config = dict(
    hidden_act='tanh_gelu',
    norm_eps=1e-05,
    positions='rope',
    rope_theta=10000.0,
    parallel_block=True,
    init_std_up=0.0225,
    init_std_down=0.0,
    decay_fraction=0.643,
    decay_shape='linear',
    final_lr_fraction=0.1,
    batch_tokens=65536,
    max_steps=7380,
)
MLP neurons of a small language model. Each row is named by its layer, matrix (up: input weights) and neuron, and shows model dimensions 240-367. Each number is 128 + 32 x the weight over its row's rms, rounded and kept within 0 to 255. Numbers have three digits each.
After each neuron's rows, "fires on" lists the tokens most often at its 100 highest values on Wikipedia text that the model never trained on. A number after a token or word is its count.

L6.up899:149158091152168110168108168120143087207164116161139132145140105066145139098166099180118086120115107108109094110117175146114139163150074169141102122074125121131179153169152150133087094134127188129180089150187158125099155112163164104119163117115146106138168131092098192125137091144118165188171119126133111164148162173129139083124133076128063091121120147137154155143105142111206078148116
fires on: " r" 32, " |\n" 8, "ch" 7, " c" 7, " pre" 5, " p" 5

L6.up2013:171109169165088113169158133102106106124138082133132066143117169090110116100091120135157136068125128164194134124116120148152113071123176066202081099177166067129132122113085134073081157098161149133097135098147145123109156136103168111159131171151143104131076145153161134117151114132103160139130158106130183156096159118109155156098152229134078076150148067105123122041137092183096117115140
fires on: "." 41, "k" 12, " |" 8, "ien" 4

L6.up1612:082111201141135156123175108132132169141144103083131160127134176127102101125108064160109146193132109066145149115119118034142144104133103127118098137088139159076118099153141119130136155139125092162074120137120098066125143130094156090096136173127168148137106154178094144134077093121102139101146116139158090124147081121119148114188126126111151162167096185189158112142051122110056133145145
fires on: " |" 52, " and" 17, " or" 8, ";" 6, "/" 5

L6.up87:142124145127169144177047120170184143139116096143226141115088081146144133082131105091155160141092137060134110115109125155114141065138109161096148156118101170118157106171116087102099143128096190143118078161115136151114081152145116155122140132058070163096072137145055056093074165130146163152185123132067160177090140148147149164092101100172151127101125155126180122130134142118114108130148
fires on: ".\n\n" 28, "." 16, "\n\n" 14, "|" 8, "," 7

L6.up550:140154191076193205157149130148107160148132101167126187131048140093149102095137151095118095172113145117105148081161121103155142068104143107099120148125045141149114100101132125147080112112095094145136207143135188155160169117183132200141188152117145126142080109141133116107111106149183168142123138146191196151138160034118155160145147148179108147094178129056125147132105115121154132175153
fires on: ".\n\n" 41, "|" 26, "\n\n" 19

L7.up594:103138110099115121141119061132134059091184121105132139132110110132143135140136129147125012127142101108165134191165065105136174130114136131185146142104113142115125136092053126081072084154167110153127069182150086121168130137155131142042096135092092167186119182175183156192164186087179093156194125126154132132078107087114171134129154134135132130127105153138075106171111134056144167175158
fires on: "0" 37, "mer" 8, "ient" 6, "m" 5

L7.up218:132051178157179158184140075158066100153161113205113086175110139076180180065130161182075097119128093158090146159087123108163157087118127139137123129156136152147178116093131098099100123121134170172163179130123159164159101097163162096150161140121123159174159136155123102120088156144138145117134139172104098118109159150142100047151077120084179114124150131092163082110177182161125166098125
fires on: " as" 34, " of" 9, "as" 5, " sw" 5, " was" 5, "f" 5

L7.up890:122125126144148098078124096133120142126207103159154145142137109098147122122147127150129116113107111123145149092120113120129160094081108127078109110048113131127140139121122121137147129167126088097127118111107130109124161154133147130130138099111086134118116059146174144132183205131138196134139197156109115125168139131134205139120133154137103116182107114122122108150161124181088144100065
fires on: ")" 51, "\"" 6, "ak" 5

L7.up1993:104147184156100087111145124185100189136121028103128100091145061138155127139068042067104143105094149108117145142175144128144115118168079112131180094123074105129111134082083100100124098130147123095161096101104175096107127122079150107119151171119135153136129100144121125188137132089137094142140186088126117139135076121177141137158178119168149137173104132163132164155135145125067174112149
fires on: "s" 15, " they" 10, "ines" 8, " band" 8, " They" 7, "ents" 5

L6.up1430:090067129159161119144071169107106103121110132127155086117124198108124127117111175191133171147163132142142087124152099146106119085151161135139086130077085180195123154077123157097091073141087156072111143155147107150152176126135138118103119096143116095146110098123147121085151180120134147137152162142183125184136158099097135098146106129124110160079148098147182197171098081131106149130134
fires on: " " 23, "1" 14, " then" 11, "." 9, "," 8

L7.up819:075156112143161146159115165140162148117138117102153150125174162158156092145082121102091144124136130153119097155134139168175114119124084152160103099137122161121132106157149110111103131132166173133125178079108121103215077116118113122112159080078105156105099180119119090106083169100125161137097151113172155184126134125072096151136067109130170168128101151110138161157073121137129134128105
fires on: "h" 27, " L" 11, " R" 7, "ar" 6, "," 5

L7.up38:106122128118138121152177116125128120185101151031137064128134119134124141094084160172120144140115069114133129095125060128140092133091155124109076108092176099167137114150092161030087108136056152145184113117154174074147069123147067153126154115137167152181123114123140115144177129125118159179112154113152126112126146147109137117170210229082114154181164118150097138148151108157205135131109
fires on: "," 42, "ow" 8

L7.up742:162081068114107142180082157123067129130133161126119140163127168172155103151157112124074189075139104138127107090114175148082122079088155107144177101142109121132085112110121096103122084129198117151077130173185118142172140152194117074097143141126133087106089111090094137130070175091069101132190101104189158143090108108099119147138150113101107124170134100163117185100090095188108099088115
fires on: " St" 14, " work" 14, "em" 11, " appear" 7, " st" 7

L6.up71:130156086119156177136135100143122169139162106089163102087096104145110127123172098090117111117168163131118138109140114071144073121113103132116172148186129117161085121123155143102138085147180103081094107070081157194095169111138179126171147150129130159154073098112102140161145089130122152149120102166183122148134126122148137153116110175139116109095116151095171146184189098119218124126111
fires on: ".\n\n" 68, "\n\n" 11, ").\n\n" 8, "\".\n\n" 4

L6.up80:100138104137135119130112145150131100098115137137172124088154129136154105109163122174124172167144121147162082147129088075149123112119156134163147151138116187139098140130175179093112129111179152150134158142101119118173115163180082130127150094098128091104092142086148113103206136120131194127150122120172178121129091106077116161114099114163144110100200110075165128134188095143042155080171
fires on: "1" 19, "m" 14, "z" 9, " about" 5, " " 5, " than" 4

L6.up1282:130103152155182121171128126063204209165149100109138114153126139103112090127090138140164097145159097104149080146142127100129104099158165118094104096106126093080079167155132155156135178088086110099061154127117153059139066154090089154118090139115098112114067168127189109178163124118068080107134162160054128145122097151134133085131134109129181200144164125119149115138104088122101183134134
fires on: " and" 20, "is" 15, "us" 9, "/" 7, "8" 6, "at" 5

L7.up2120:154137130123138158184103104171121149223160152085159127069112144110128152083133122123196150156135141085160154140091149170065114099139136109097093121136115155129173158122200059133135110120100162129059097079143156114119127140173127084136039102124083071117143121183129129094143113136063124179113075143113186131166159139143100106153136121080120114155165119130162149150064131140098134152112
fires on: "," 24, " a" 13, " was" 12, "l" 4, "a" 4, " is" 4

L7.up1911:167133134088145116112143144133136178171166122121095136109176191152117120082167108136102091106092183114125148078106114207141104155137073119165111125150041162128091157107131181114159162176140189141072134075076108165137156100074119147140121115123142141088124149097095121134143112129111143088118098131157163176162110138114090157089091152096182057150147121144147112102121109133095153157161
fires on: "w" 21, "b" 20, " of" 6, "at" 4, "'s" 4, "ual" 4

L6.up1434:128109231119094103168151144134137150160095174161113136095129160144132122094124089109088063153090138129117161092117098124111106149176155145105150108135127130090123137102118156147156122091146121098078103159120134165160099090111180150117085180109191101110155161111129121131158107136147120134125156129102139131105122130161138150059180116186144097090174137152178099066122140138165104176149
fires on: "1" 19, "z" 12, "9" 12, "s" 9, "ers" 8, "um" 6

L6.up1667:103126104088130125116125142103172153093164061137158126112139125116107127177131106151107117109181148133161064117160136130152102079149086112134089140155096153193112152105118103115149125169083056131110098197137143108137134066113145150103152128149123153080048130098094202168192205169061086069140171132135106106131150126101119161136106138130143125137179150167176086115102095144164189095174
fires on: "/" 24, "hold" 11, "e" 6, " best" 5, "ats" 4, "at" 4

L6.up156:128145129162123064096087124106179132110136137151143084118135129113139125127110133153138096165139190128125093120065164194134099152112101107133109125150121057158142160168148145168131183055112122153056107110097171112151178131146126076111148100068078127075116166120138134065092110179124106104072149115145107156090149125154116191128093089112160151114168135192136163164110061124111150182082
fires on: "," 19, " Carol" 11, " University" 7, " P" 5, " W" 4, " York" 4

L7.up1349:128111086123114179175092130129126078130130065131148147161134178155172147148132121142170093248121070126111136184125129136168172111181176105084121110068131141097131091173090130169157132126114192136115144112136180156172152148152118123052167109146106156102240107126126137108139157145107180154150111077189115150108109085130056123081138114151056123103112171107119058149132117143167170129106
fires on: "," 58, "." 24, " that" 4

L7.up273:123074179093125152097170108156088133138108113184116177167149097122142098113163124153103144083057131076191128095088121085115096115157098180082146120086116148123167173067149146137072132174133196118152100117131155098134152162112142130097062174109141156143156176123210106181138126113099180112152087117112121172129149128130182121082135126119132159168119068125071141088148168136080112085139
fires on: " " 32, " of" 10, "," 8, "l" 7, "ad" 4

L6.up1157:153076173056091115137150128110105145147139120127173168107101163094161171159097113075119089134121146118069139107128080117129119099149143154117129132143087166181170094094117132105160076198160126124093177104155148164153074131147121098093107108104119092152098157119147109141163165151150171137066120184113202125122112133117125109060101109106121122159143150142140090169147100070148130125108
fires on: "f" 14, "j" 11, "te" 10, "om" 6, "ver" 5, ";" 4

L6.up220:096126184104132071135122141102165104124153110086150132154082124187087134149111133090106182154126107172169138138131144145190142082092202109086124156113100098073196042109119109095041160123086117141142115152142117166176135125124119136158111136176176122114077131113084087099158095146142179178160106144104145152123087120169111102123076119089136109109144150105082166126137162069096119119179
fires on: "f" 17, "p" 13, "ess" 6, "iss" 6, "ar" 5, " late" 4

L7.up1220:116098108174130090174123156127108090138143099102096079129098069138120133148121146101115166118149123095161180140165127177140144216106105134112147114146178064122134157139143152114086117180120152124145119078126173153198143121143152108077100129121126118163131048123159130132082130158140153159122140116099147166092088061134127147119163158093153104121139080104089140147141107144141150211142
fires on: " C" 26, " c" 14, "or" 8, "d" 5, "," 5, "j" 5

L7.up319:164149119054139146185154130187124126126065149162076112143126101132066072115156088129122117093111119158144127075116102106146160195097090094134130137113088083128091138106162111111127142142019120198156145120128071166176156144167108137112104161120172105175110129130157164129065117164134118166136111104149134086165149186103108160120170130172092131191114145234165136111102173150162125123150
fires on: "s" 24, " d" 11, " se" 9, " c" 8, "-s" 5

L6.up2149:125109134074125182120145142156149166102101129164168147108034086099135099068080164103161091166130121120132161125111120142111099142105110075097124123133060164137098123128162135119097147150085124133163197142104201156133181103115140131185206151090114121119099122134131128090081126088145146140163123140114149141117197055126172198125137177156108167050151133057166153139151156105118104176110
fires on: "|" 42, "\n\n" 17, "." 14, ".\n\n" 13, " |" 5

L6.up1489:094090161084064175131095130119148130118132109123089168149132132136120110143131142144144118156117119126119051064116106117129119114136142058148079131157122105182113157091161153157117075137075064165128190126054089120140086152115128117084098083102077073127124081114133080124146116109114192143087122070075180153136166142143221140087107114138138146187165129087132142089131101101122122046065
fires on: "h" 23, "d" 17, "c" 9, "r" 7, "f" 6, "om" 5

L6.up1303:116108116160131151128148069087212118073127105136200133097200149071084121122147151176071108158158140081119093109149116184152099129127110116189110110191149080134180102150148066154087134154143131131104107147095177130064117116114134134120101139135096116122143059117113189115123104125092141146130123120193158171151185127147097111167134102134140119128165125151176144100163116132141180070139
fires on: "\n" 26, " (" 13, "'s" 9, "\"" 6, "." 6, "," 4

L6.up1264:112069142135134073107133144176155149093123081125120178168116096124142125136204162080161125093173163077078142095163105089094130127097093144158116130169107137141145174146157167138116082158125119147124168096110092116143124063204120142162144127156117141144115143092119115129121097138170145136192159181128164114125103126149139133097163149169177094119103121127181139205090095169077101117126
fires on: " the" 26, " a" 15, " re" 13

L6.up2122:098096122145116181131096145098207089067113148082100145122085121154127081124137096142100184095092126096156121145118128064123179156119120157049117126103139215127116112148132121173091084091144095077161172130137159176175107082090115148101119143185123105142155160153126087117131112078145141134128159111142153108105173160152115078079196143132121186175067128141144137080177038120158177167151
fires on: "z" 21, "ad" 18, "'" 13, " ad" 10, "-" 10, "d" 6

L7.up214:121191046159133128175141114088107151136157151130126158094157145114118082130121153129108121094092126176192158062150109128129145124158092139112104122094125067126136142128141121143097106091165076138140146102193161151148099087144116098110088114152090113122138101096153125119127107130108126106171127117162110126125125127164108078102162077067117100132138125097148160047121102133163146093126
fires on: " c" 41, " st" 20, " St" 15, "st" 13

L6.up1989:094066147183129145152154115163178172135150108088164096135149111138098168080137099137104121125104169161126174193117083106140179133096124089118106112086137080121144098129173085155132136188213145135128158065175175168126142068135154065157167119117132119095108107181158070115117149099107158169179100092108130075089110142085151156179102128059132180056105155144169140167117147112132142140140
fires on: " as" 56, "." 13, "," 10, "a" 6

L6.up205:163148141099124141098122090147113088077143145106110161117157156108105149108175104110117107165108167114140163176108118105112110161119117154162064147113098170160111100160161136133083118062112128185097154112099125141105149102190106104104202135171119081146149172169105161117143116152168134112122103125094126073177124106126121141093110109066100145143203133097126143145116101124085121196118
fires on: " a" 22, " an" 12, " new" 7, "ies" 6, "P" 5

L7.up817:072146118194142142122116178077148190100155089100180100126181172079139125092137159139115076113113168167105118141186114101119122161089163111071107136161116146176104093121199119145096118156129146176160161050114140104044074112130136161120129146131140129117148103117124163185121136116137170073144176160168126086158137081082139142107144118152113185142144140151114122083139142126134124144130
fires on: "am" 23, "om" 11, "." 8, " best" 7, "orth" 5, "," 4

L6.up643:103147124137123093163122152147104141089187097111105095179154133088149152139156114156129197059120109138139137108148120095124132123098141077140182118140143137083092133095135122158135182105070188080187068131028122148121081079106086108094159090135107129110103136181200133128202111183131128151105157163063173154111129101164061121128079148155145079157148125121157094121053122158149146075116
fires on: "re" 13, "ut" 12, "0" 12, " min" 8, "m" 4, "c" 4

L6.up1713:146128096124039140115181143146105182070124044095147153105145053128162088111183066113173128154143111086130140122114112141106095072089198129095196108117105161133070164183134163178164128187094115086124127128120159163136120124170121140123095122130080098149132134116075114106087114104104128116147186102165119119130098101160082132065143113094201112120162140112156135095121146088081132162127
fires on: " " 20, " the" 17, "-" 17, "===" 7, " September" 7, " pol" 5

L7.up934:058124162113156156109120122148138145100090145188121101075076186114128183118108143162138107172186130161105125053153107160106177077132098095123113113118120119194125077138157135126135146179116121139133158101147076123089116212150133164130165179131123155163097162138173158183149134091103098129119095112171104152121146148158084149130175080076145097128120147166163106095117076176175125081134
fires on: " " 47, " c" 10, " to" 7, "1" 6, " of" 5

L6.up895:077099151099145144087156131148111077084119085162155142174134108133127181106157045120151138062122098158180105188089080111126144087155152131082161127116145129121097115140111151125087165210148171143150157181112169105144089164124095203130137133141116109072105200125154163131116159125243118094148177136127096105106134124134112170132172113137150105113159132046103124139128100157074118101121
fires on: " " 23, " to" 11, " and" 10, " as" 7, " –" 6

L7.up719:120158145089165110159178127114152100146132127149107187110125151083138128093137121142103106092104136132111189195143175112109126112143127116127156102106126139093176052110090072095181096096170120129165111077133155170146098116128122090089068164127103158139063142112135147118109092139142138125163128134136131100108096183141178103130123177173120033109201138114154104056131081105173137118133
fires on: "9" 16, "1" 16, " ab" 9, " in" 5, "ce" 5, " eff" 5

L6.up1830:141141136085141184125122094123160148093084140102149113091124143117089164110169168101132126132190152169115152087140110140118132149095088100143167109142096082132111108149134174052147097181120129158121090163081087052135123121172110109119142156111120102104112134109123147200154164105091117125078142130164112128074143101152149138131107105146134105113113124202174132212118057104159104108091
fires on: "0" 25, " gr" 9, " Gr" 7, "ards" 6, "u" 5, " of" 4

L7.up1838:076129140118109125143128128128158074049093125156151070141073126096111073076118119113174171110150125116151091119158166121122130076169140078140121159095113113132181168132127082157126106177156140109133074170139154147153115127150085183141155084129145108146159215179105113126153116132116157203140176115087103166153126216123095129149180136148111136064127109117185112166162192113076177142169
fires on: " and" 28, "s" 15, " in" 8, " or" 5, "p" 4, "es" 4

L7.up1061:093143120169158102108127109154160147154095156158121126102124121140114187080100206087138122107084143116145128138099115121144171131081108093106119093130161061126127190176148139119110069120110178092122102079073127118111111104150159133079079181096053156131080164128103155097162110185156107125112127128071141177168117181094096123165127110125161094104096060104141113178147172121091116108061
fires on: "," 44, " and" 10, " or" 5, " (" 5

L6.up1944:125130149131105087126092086092162167079117136130113118147085147087174053099124142140163088131128200176055147161150137150121160119115101175177157144122124102111082136125185071151087184132197152159041125108072143091190098119178121102170112087095143132076133111154117090121118157198114075175096192196147056156155180082153170092163139145037163074127086147080130139181145153106145096129176
fires on: " or" 26, "or" 20, "ar" 8, "row" 4, " form" 4, "l" 4

L6.up1939:141129135133168181141151119069168148118184096077150143136157149134114162107130122186164100181079154145104130112133123185136098082148099081181127102119132067160156087113131129134094088118076129148071108076145154099129100066157110147174151186092108097109101087179140047109117147142141091142124119109103123112154164177152149129191092113107100126180154116120071121116115136098136086173146
fires on: "," 41, "el" 11, " most" 5, " was" 5, " as" 4

L6.up2019:132151106184165108131169228167147100142122122072135081145122125124110143108118142121119112153155112134062164149136092085147152185105104095082152172091076095127091152114099107149136125165184153136104126107135176076112078161135049152149114187180143136100135173111153101124056118093142129137106122125177108123165174174069126159119124156127083094154146181104122125144093150145139131100168
fires on: "o" 26, "an" 7, "art" 7, "m" 7, "h" 6

L7.up261:142131101134106138123132082216090120070173114131104195066180118183101177176151146204104155117126163119113104126095142111102111135157129144133160139113160137120125076110088075138124148139169095138127102126130156182161182068067180150154153130117102099131096121087072131114164149146149145126128094107133078144171122162105109156168143155158174085168123120073104094132158142122113122127158
fires on: "." 36, " and" 10, "ood" 8, "ic" 5, " most" 5, "ort" 5

L6.up83:110186153105152229161129123172088157119069080148074123094104121092162100124093139094160127159131109139068135134111144165092168070088111102133113151105143083091136124087098122111146156122119069160137124084166102178119142139121141182092120139127116186134126116144070088126076108061191174131137167144153111161157096120161124123163108139171079089104110132148103140154176144148164140148135
fires on: "|" 28, ".\n\n" 12, "." 11, "-" 6, " and" 6

L7.up2061:147152124153082104160099129167170051074180126135175107204114086155059128160079182108161135108131151139096142107153122080140072125130114132136134087100056209130099119129094064103178158151179127141092098097131170091090115114107132147091125159108154067109157161056141130145169163209111139093104088098148102138114176158151157157101155135125141133105086113177151186124078118097166117163098
fires on: " (" 32, "it" 11, "ic" 7, "-" 6, " f" 6, "ly" 5

L6.up1178:077178169128117151103137081082134089151147107149095131141128184167079088128096119041181112138089145070110149142117094113136128178146155126153157140062093164079108124161072080122166085169155185102100133145155130109134123089148078071112142148168175174089162099070164129152129100164080088133090139098154126161086117116154091115140151139147132146110110110136153143143119165067189095153106
fires on: "ed" 28, "ist" 9, "er" 5, "or" 4, "ered" 4, "," 4

L7.up1928:109193145163150191122160098106166183144120110144147115122144181117135114089178147200163161130138153093143145164151053163134197140112112084136186068126131055155103146137162088119096107194077100163133111151075101092161119091157102094135179098114129048185109170163123079127151098137156117082088151165050124164118130173065093197140129117133144129177159120173142099136134076091181167132134
fires on: "e" 36, " of" 7, "u" 4, "one" 4, " |" 4

L7.up936:068127089196147129131095185135087122077071105132164182140166144131082105089177182120148113141152110086116153072108113133205162119166066089152121167142186111106146118149150149050124114141178160143176150154161095043067147111125149151136104146120123158193148153130108100060108082158155102067121116105128094129155135147107126134087085114134100095092130134113134109164154113095111119090089
fires on: " (" 24, "," 16, "'s" 9, " and" 7, " " 6, " of" 5

L6.up975:147130149123109095141109177121137146154138123182090121070154134105071136070090140132138189102143138130158067155140088187114152122110097142134143164154152173089088114124157150099106158137152094134113137146174099155072119169111106133118132118132135082119096115124147106136164078123096128112180142159119220126092163129185151117157110170137063076102170141096131142136171146092174114150159
fires on: " |" 46, "." 11, " B" 5, " later" 4

L7.up259:109097172159128161127070158103128164137186088104150160085077200096145103151135187059109084090150133074149133113141101141134133085112110090097179161134112135136131166155126125149098106177179086178123097139160135141162102112122096125085201167125179138147056126121156077127133148171173146121157158078192201131082093112164087096090102122209162169108118163097112194131069180106139118140154
fires on: " the" 84, " /" 9

L6.up810:125180143151076139093140146163192115136073192167175074136177144118142127093147068103136142139114138084099100119135118098122145126109122135128098061147114104170115094111172101112115151117102159133151134140150142135100120102151182125136173128122127079126126076120176102183151100061153113140109127122161179137156126117126140109118138120118149178124106160166123127107112141160130166125112
fires on: "i" 14, " as" 12, "be" 8, "ig" 7, "is" 6, "em" 6

L6.up311:155137077108079109079148168136170126066080165184165133168137128201127086093067097093099130123064162086098195146107108113111133079118164146091182119161086091081064061081196126154136118052177138092135184101134131100105151140103156130087119173134105156155080131135113183126135149106094154165146187078128102141162113157121126101149162135134126115111089191179103166153117166102090105136174
fires on: "u" 14, " and" 12, "ig" 10, "em" 7, "g" 6, "s" 6

L7.up1623:146174169132145190152160145156119112169146098143143192113074163078126081087100134134109084090167195137140101117170157153148184113156143114091166166127086137133124096093117106150092124168090134132181101120158178143153104120148107143145194195147058190150091104122137114124086080175168134130136151146153155170133101071168149210140075151172047152111151116049144125122106101109158126175134
fires on: ".\n\n" 43, "." 23, "\n\n" 19, ").\n\n" 4

L7.up2077:094179115117096191120124136112198155121106131071152160109152153135144096146131145124145154117074129097140186139148107128072107153127116163092102081177124107127079112108160167174109139113147153100124152188081164165170128095068150158162155156127141086162133079092159122057107134068146211112115123177107076169062118134166080160128154102148129124136193084121135120156166148159180119129121
fires on: "-" 13, "–" 12, " to" 11, "f" 10, "z" 6, "he" 4

L6.up1919:143119098117150128114126073131117122156155147099142122105146102172093169094128162119153170155101137082151151161161119098185107144110112165089138108121180110135126068140113178068114149116141059079124133183155159184162140110104130081113157158113084130131186169088147164160177131051094157126083164110084121115158148103089148105162164120110113129167119079094130141138103121099098126157143
fires on: "ly" 13, " most" 12, " ent" 10, " and" 9, " not" 7, " who" 7

L7.up1602:135074108046152114108122173095118086144146109126118098192198128151116084122181117134123147174162187133114153093150159162156113129085145139064134072122144159135155130107144173102107165129150145081138144134158179161151164114110088051123170087163140107109118155082144132163145162156113146117160103167172172190050112156146112158139192110169127138125163093084188157137118115142115128149174
fires on: "w" 20, " the" 10, " of" 9, "st" 9, "ing" 8, " W" 4

L6.up2023:093121122124147099164082156121202116154160143157067110113126087148133134063131149156166139159118165151163194094103143139132121160074100072108135136098198160144125090079101136144164210102148195165164115163097100135178147150116141135124138154140051195081117160103130077110122068156159091155118142129163108084150121180198135155133091061134137125127158115148160134206121174169132162112106
fires on: "ap" 26, "y" 14, "x" 6, "an" 5, "r" 4

L7.up1867:099180124146095144190088053138099108085148125145130155149149162139151064070174122158133129121101104177059091154158127158166101111166109134107176137147123131121102153166118112174108136120134091168141119048086218133174120134127180091152170109120131151131135199131081112095114104135172149161125128166077173058112106068149085075092093145065124118080071098181122152136076156113120112101121
fires on: " or" 14, " of" 12, "or" 7, " &" 7, "7" 6, " on" 5

L7.up964:102138139055095135182154180097141069078155190153150095134137123079167104132161151097088140132069127091141099115107135137076121102131140119142165100151131144129154152137116103126123129103084131127130117127118172179158085110191155073099225155152115158139109166102141108128154110117105133165173096116084156119137115102112174202143152066221122144095137152117136179085115147240066097186123
fires on: " C" 38, " G" 14, " c" 9, " St" 5, " W" 4

L7.up1156:131164107082114111156130101112105085199116095161177109156169117131082140148146136099161134127162150148114098106166134109159149154099148147138127105145146169105123124105145124129096124094133187135115096099105157090123151120157106100155099113135160086090072158183141114055107128133130173110107085156150117117113148079152110123113099112177116085083115123108144100124054129156129163109153
fires on: " a" 23, "ing" 13, " of" 13, "ce" 4, "2" 4

L7.up933:108180128094160140134126154085174132124140168117113158154111153107152117116142069106111160186149164134174095091177087144079151109114097181138116108168131147107126159095128129150149112143092098088131108147101125145155154112185146177099107142119168123144143097178092089127108131118157147110062131133062116207143139126173151140130158173147158112078141166123171127112120072162142107086123
fires on: " of" 14, "-" 11, " P" 10, "f" 6, "ight" 5, "ly" 5

L7.up190:091144143121153104121159113132120081083161132068135106134114065113173120150163131171091151119146179104091113082137132155116121129129143139128168210126160109057130160073166131090119056126150096107130062137086160115072112063079072149162140122133112084151069125084117101110165122144105149139136134089128185057194200127134126199145079155129137117137096150095118106208062122124142118137109
fires on: "0" 39, " p" 18, "i" 13, "m" 10, "M" 5

L6.up163:144170064137135135123080128085093097095137115103106196196096110130164097120089203172105126189119158167126128119164138107160208103090162130101136133133092178106114155104103108173092134113055124079153136162109142082113110094138133143138098158096180169102087101110156174179108153110144130134177141138142183106099130137090099095083127117138130133116114089132111182116126108120126114122168
fires on: "ig" 16, "z" 15, "-" 11, "0" 6, "5" 5, "am" 5

L7.up386:160191084133122131167151104112125144135164160109157119103082165115100111143187153121152169138130160116121085106133188113072115101141074117091151149120144094112129117108190163123081095167133131110164135123142159068123155066124124225067132096096152109140155094117141196098224180113082106184118118120116090110163136113050139125161149151075116113127105060128155089155107090091122239154178
fires on: " st" 41, " and" 21, "p" 11, " P" 7, " p" 5, "," 4

L6.up1306:128155123152156095136124022136120116095126085151156086144151134156075108119067084175120096201151135075125113087129117111173110136111060111133129157124135213074128098069158133113137135131160104119078061084143109129141111092216131133068193110157125124152099131143164119181153124139165137128087090113094155118185122098159109143147128070141149102120138086169159161121135098136155108164146
fires on: "ing" 15, "ly" 12, " E" 8, " (" 6, "ans" 5, "g" 5

L6.up1916:118201141130152098152111101114091154162113136098144144106071098123113141127138099091150106096119093124175077113090171122107087043054085072158179125120094116126117174154118159126131124097033152124187171127123138190102127113129153074126124091159131123106094151088088126046097115131122126202132114141134065160160157133090139151145113113137106121110125152102165118139170149130185113123136
fires on: "|" 23, " and" 16, ".\n\n" 13, " but" 8, "\n\n" 4

L6.up1134:122124103123137133184140135134156180186090159177168175093162117115071103120123138087098150161167141098110120087154148131052121077077147174109114168124151123139125117100079134092115094115128134112109145083176127115136134124138139134144127121136106205106068113154130108113139152119128147157110131139127095095093152124116180094107148128191181029046210162181163149111152142093162121111152
fires on: "1" 28, " un" 14, " Un" 7, "9" 5, "ed" 4

L6.up1494:169131103196089144168117113128106149148131146116140094088090129111079058082116145164102118129146071126171101091181144076147171101085138149099123132077101154128162160063151137121125160066122154106098078176147132169061073115160135160098141070138111135113117118161155096134121120115210114156117138109203092122163111106122082194096133161112170168109125136056204186084138106117129077077104
fires on: " first" 19, "th" 18, " second" 13, "h" 10, " third" 7

L7.up778:106141129161073101082166122101181098153189184163082173146126131096096155128067085148165150103111160170152090148215147141143119076186095176100161124098133170082149112107146174104088122147135186088123137134180148149137144171127121121143144130114142111147164100127150169081167117130114147111185148163115159155064090121084091134143084084154184120155125149135162154133114078172117039092198
fires on: " S" 25, "er" 13, " " 7, " which" 6, " who" 4, " that" 4

L7.up1568:170141120112150152150180096143169181148153108135182118122173094151093110111115134153136153146156146171088164133059103169040105187116127138129167139069113104094150149128110166163127136118088145085098121141121173099193145108179151084118132110139188086144140159138168093208080050113154110140169127146095099117174153157124111068191132102102141086156150150125145112142109182093155154121076
fires on: " in" 46, " |" 18, " of" 9, "," 8, ":" 7, " for" 6

L6.up1304:112134175122115105145106117081080105108146114162128175181150153116137143158217194180101150155185162177088176128171183093153186094103168159144160125122156134129141105067085104084121163114174159121108152063115098079102084099130118100128150117080149172062112146089173125159189142129154140127167168106167141146107058128036128079125102098102041171131085128176111129118117080111166107116138
fires on: "," 22, "7" 12, "1" 10, "0" 10, "5" 9

L6.up1431:131156097182122102137036132110137108147081138174130154124134157197090140063091158088113138138139169126095113150155152130084138072099174162071136066147115123122167106144099175132157132089175220110150174149108106161130150140113171118164092121165138119126101112145161095107147115128170172148125101081130112078115188098131120085131142163113119099124122104142073134123165120099114137183110
fires on: "," 25, "s" 10, " ex" 5, " tra" 4, " would" 4, "em" 4

L6.up1464:158095109145087170194157118133161103179141141107124120139108194082145135113119069119126152093084122076098166191216045152103110125131130129096110166094153069100147124167175123106139100055122154145124108094103117145106082117168161151084146114197155140122114117117156135140148100120125154157085114100149118120153129167105102084096156171136182080139080139183049113146135124231119156148122
fires on: ")" 23, "," 15, "2" 9, "am" 7, "7" 7, "1" 5

L7.up1772:195143111136161143123135126146152131087108165142120113138124118119109100126145120116133115139126095147078127095138178110151116119075149114085173105103105087146156113149087141134077142146157078137087127171182145119122098114142196145098134145063153185108129128143122130163132133104122152190174140085119124127139112050065135112119133098113172145096181123102149086112112099152139156148155
fires on: "," 38, " (" 16, " and" 14, "–" 8, " |" 6, ";" 4

L7.up2069:133120176087155152106092100193148167132126134173116076133186148139119168111149159096123148146140210088096175183105078154098147115167136108141176080088150156168123132136142170087089204113118145116069141172101135171166090134161131142113084162141121123124081155097161109118116083176175164109205122100106111133133121097181136112103138117099063099143200102165049145102144078130091097070111
fires on: " at" 22, " to" 13, " is" 5, " for" 5, "f" 4, " as" 4